Weights of a small transformer language model.
Size: 8 layers, 6 heads of 96.
Architecture: LayerNorm before each block, rotary positions, biases, tied embeddings, attention and MLP in parallel.
Training: a variant of Adam for these matrices, 1004M tokens.
MLP neurons of a small language model. Each row is named by its layer, matrix (up: input weights) and neuron, and shows model dimensions 32-159. Each number is 500 + 40 x the weight over its row's rms, rounded and kept within 0 to 999. Numbers have three digits each.
A block is one neuron, or neurons of one layer that tend to fire together. After each block is what it responds to, as a language model described it from the Wikipedia text at the highest values.

L5.up93:532460487470543541525486482531470576397539520418463512435433431530529498527515469595500509517478548480516541484501503559530528506545521450530463550448563501595529477444412528517498507492504487478565495441550564423490504552544531477514525535413505461533566406457502514481562540467500429465516497499493548483534475510507504495580498500453439500473419543490548447530508489405433526559442
L5.up232:546485511550481500531474468514536553482517420468500480513515475470530543428499540552447472503450504564435492536527500457500524528507526501460504498558471502507539486516585490525473510468498449508499544476546508544489441512483470563539514531548452521501572471448469432453592465541556440592513597521501556468469446518444438527509460512484508522480498508502491450502484461552494510490488
L5.up405:414492513495520471488526480580465509451512444407512520441483513489584496513510452472538540514563478434509510488475479466561507480535566440469481507547467435521520492503504524544449582526513490487556544475461534441496517527514582570517501508434479471560470477514500494443488483488408514548535473527518548505505502497542437525557410509518569538476441553485507492492503540434512504448485
L5.up960:504479493530460539515490410529467498508552512466519507487608483464483542492437487472466510467505485544407507484478514428522429579561532560497488504468505493566529512480489458534476467483514441500534497422471506470497455498434512507476528527505509502545504534452521485510518473609532514556541588491467530617544497481499527443537503554394558433555539475522467422609391494516482455490483
L5.up1176:477440480546464579473508542463510549493463482463547478423486513469503467515497516514527478530476481485489543581483494498522473573474450406499479478468478514528521523520469498596493577506478463530538547505469546493481470555545556502538493521521500512519519520550528521452579529542467514517528440541571583495561535523535491554543482495531525497509522498440514428539489521482420471497517
L5.up1726:491461568554540516491489497623460564516495436487548510522505473536514456511515492514466542485545522540543470511508515482471452504530581444498582527515431532495563504537502475450459526457521463489497549481526530480488558498517497549419516513528605541581477464408504470450482513520486361436557509493558546614559450517516502589462479569410472516489563552516586405496472449489431507528535
L5.up1819:522493501551487537480537499496483477524527498489536535589452460547443525509525498503461495488448464457496578480535497471610511397479469519544550524464485499523520469483508480532512565486529494523485441469460480451500470530476458478517528564486483517461498515487452419382583536526445507541524540523507506564574472498429513542466534540439496430525514578518531445512434535379451526457471
L5.up1947:448493514499457528523529513550514505476522459462485497465464449473587525499485440453554544453483448531502492530423518541471479513592549424476506488465537486598504519463574485587465500530459532485464445496557538499526470538502513505475464513392563536511499376479499497457490528537507435472577525579509427496583479532574448551490586503438573477497585508497531514557492417485427504520514
Description: The article a or A as a whole word, mostly mid-sentence after verbs or prepositions (is a, to a, represented a), plus word-initial A/a pieces such as A in Axe or a in after.

L2.up633:507411523497463492566514429512521474497562457433605511501505532515483496483486470490526509493449529512403485539456516494478497501510515497446501501548468518536512488466452447474436497471500559526515538500520489496493502499527495478563530427499553514508478444495551441532595463485455480530534564593516499536563408470507559479467529596508513466495485424483489411468524394502475505515451
L2.up1102:443424437512450493510529520513458507446511504458502533485542470481442532502431461465399457560493554503476579503473517562499497482552465485462462476542464533534478461429444460488445493488491561491458453521553435479484467516485522555570599473515502527485503489573453523478546532523531421509577543569551525524531459484540544504642479450541517451533389503446491554470442494517444508468497
L2.up1441:507476473460498507503542480463474529510466426523492499476466473492495511511427510552495501523504462590533540483549495466513470499523491551536541486528526487534411483467501488498463481449542521547513527540488536474477572509477473568503567458491489401595491473546543543534496496558524509515418618523499598550525518551602507481484512513546437560538492497466534495565489444501422507462476
L2.up1748:496538426469552558476543479505438440478512424536475443495569500470473469515484498549493505511411519504495522527437546542428466548534526480415563527511531464539455539467474478462483484546503489409499534471571464487481469510439524541502494500521486475484539545469532549494506598540515470519400587476530478478533444558502517493531502479532498460447479467484494511488573495458488510559506
Description: Tokens that close a span, such as closing parentheses and quotes, the "s" in decades like 1980s, and table pipes.

L2.up148:509486496539557557493510480542422573480503410507513533410564482468500460459455427530469572524521494526473531543528494513519435446518534424581550402476511475533508509427510449506501488536538566494469562482464531468466445558462559553538470497508452488541459483471540458487542602536458478466517521487491510545613512471462442512532497456552445500518464443437526453526487559568457517483495
L2.up789:491496485530550568434531488513502571464451462524559499467507533563481479460490433545572566516465493605508574490448493534501457554515547464507520434445437537508562577485517459545471445499543448529455530475498469514523483453575518465557476460394479492438460475477513568433515547472467515426543567518485510542572543501548484543427553441462485517499532463482474464469576404519468564495500
L2.up1736:482471533476504521442498443464501508502509471538535457567488503473499427538491391520443606548481472553454561511516449456558445536514464534508609493530476483500437547523496441488520503544489529505495505483460502465478536507535520507570513439478525510502512450492498547448510500534514460477451518497586485499566477511492482556470491484555542500480495491480506520498586491517462462541521
L2.up2181:459524502436517508507483398511453469468571462569512499428547502537493537476505491547510524490508537565537470510461442483462461530484586443579571477528471503491524513459533441489477599501586496426509534538517518546522471550540501517552555380483536430462496516474501523523523470543367528497522472454548519538564487549507490561466487504457515503472468497494478483498512526496457483522476
Description: Articles (the, a) opening the predicate after is, was, became or as, especially in opening definitions like "X is the second album".

L4.up756:493525494534538481421498421437510514521413414427441543499469529519502485504408556530481554523455504520453500569574452565473502429527561421588474459519464495518542553456472506487459523549492494448469544499530534438478514548494575563511446453538495447514556500427473508479558544498493461545550519511496534496541524476451508532562472457515472435547456538514547419552485564452503498485429
L4.up2182:444520559498475493581475478496437489501547453435557553449501532552547471459495534556519514452398484524503524534511479572497516523550521482524548467437477473541483418487483545487456539527542487477463595450479517435530543525517525512508552562508523548492481474449595503456474548514494517475536494523578518508507416524475475498462505491450483493536512450472559428441480464548480566524579
Description: The article a (sometimes A or one) opening a noun phrase after a comma or verb, as in less than a year, a low-budget film, a physician.

L5.up54:487508534501501471451571474494482482510499489511529502523506453462502498541515465499550528500502421492524588469428532505449452550539487456520490544458486539511449444472422545455461489452560535486546526417472496484526487576486580541478535470499432459523539467449522496510491539530516449459489486501472558509527502563497521503531540475531560497462463535465456471518488478504459505485493
L5.up313:494490463528484461460507505530519482524485462523536439429421477463529513557489485494544539500512476541511549493537474461523531483555457547475472584471529486495448502510500517450512522485552485421487565565470461541541559540464589526503515545498453431542452417466468485497522418494496420598459489599407540508482499586570435530586446514477485466434506509513468502609438465477490564499464
L5.up714:475501511485437464495538494475495545510469441517524531503510517408517492481481533477494546576521471528534538453555531499427580529533483476475474514456501500508464493509536509484546484522514495479468506523463510487500496444448524558487535569452469515484467464563512494491514514502502457558512532543465543510456485511480509512518480474419560517511557484555526495583485450439473530482403
L5.up789:508444482514447429503527474519453458522494497499531490451492482470488495562498503512512525563554462513541556430471477557484498469507465441453454513427488429528411542460507487491460492476497526454515469528515482518542501446514518482483556508476471489465551505516466518502499485506503410478529484610417526500488465548553486485527449464501527451538549484494466484565527438453493485482452
L5.up1338:486442494498430478538545520493444481510452542501524492437477488461570443551539442488547551561528468471516511462565483515464530503563506445538543454502403436505486478472445460506580514503530574487446468540434502437520510474487544560561575485501474423513523490454479545439572487528470467496507505603459502475499520560508435526629570461439555528614543486497515440539460461446464494503488
L5.up1422:470524507529425494497470459534488488473459447486481566492483459420590471564449462483535575525505511507466543527499542476436538505582547564444536485466462513483478568424484494533521501421491414445409491473492475380573518464413494466522492527528500562557522497501540471505492519561452457465441525585500496507470481459486557488494579519553537502547531452553469430546490496382465501513503
L5.up1566:561399484475486486513503490560466494531469553456518437496495423454487553565481456551505545506556506518495504503513500483519539503578474574407465472481500482491513468484439521474549474458488493470514442453459517505456527515496491546422515521475436501558511523520520524504542533477498414509454473583442472614549463561466506530559441492543492400511490512466501465533562461541477488498529
L5.up2140:503469495480443499435547447525520539457510465527487535489497436462517501530468441530523450542495518554497591514467493552454459557557506494470535500484558470534461558458492531435534513495495470429450537441458546498525523506509518504509537550500528540580492432544552482511553460557534479549518521519509537510533474528455550490508470541488486499494516457458511495568492402495486542437502
Description: The last word or word piece completing a noun phrase or proper name, usually right before a period, comma or preposition, e.g. Pascagoula River, subdivision, later that year.

L4.up725:500474506543480506459582413527463531490440480494542496529456499522505513507448515566487461483442436533570529438450438487471542503565442545523551473470489463552505523479472493499527571473525528471448495464535478444509477484495488531512536520416504488487462418504458525494578497514447475518468553476472608561527492532527461474612495489454585458485563491499513479509565471490490497452464
L4.up1896:442480481485482484498468505470499501529504495554476510545473481469518487520499475541507511519439435506496505396484418499484486559522515453497576523496504502467452538583516536542526498549476479471478411551465471461517505442486613528589531436452481475480476468454447542468489512542475419595519535602451593520448487577511438496584550443461520504479473530510524490552515507507512476511477
Description: Final token of a time or adverbial phrase just before a clause break, e.g. for years, in 1980, as well, that year.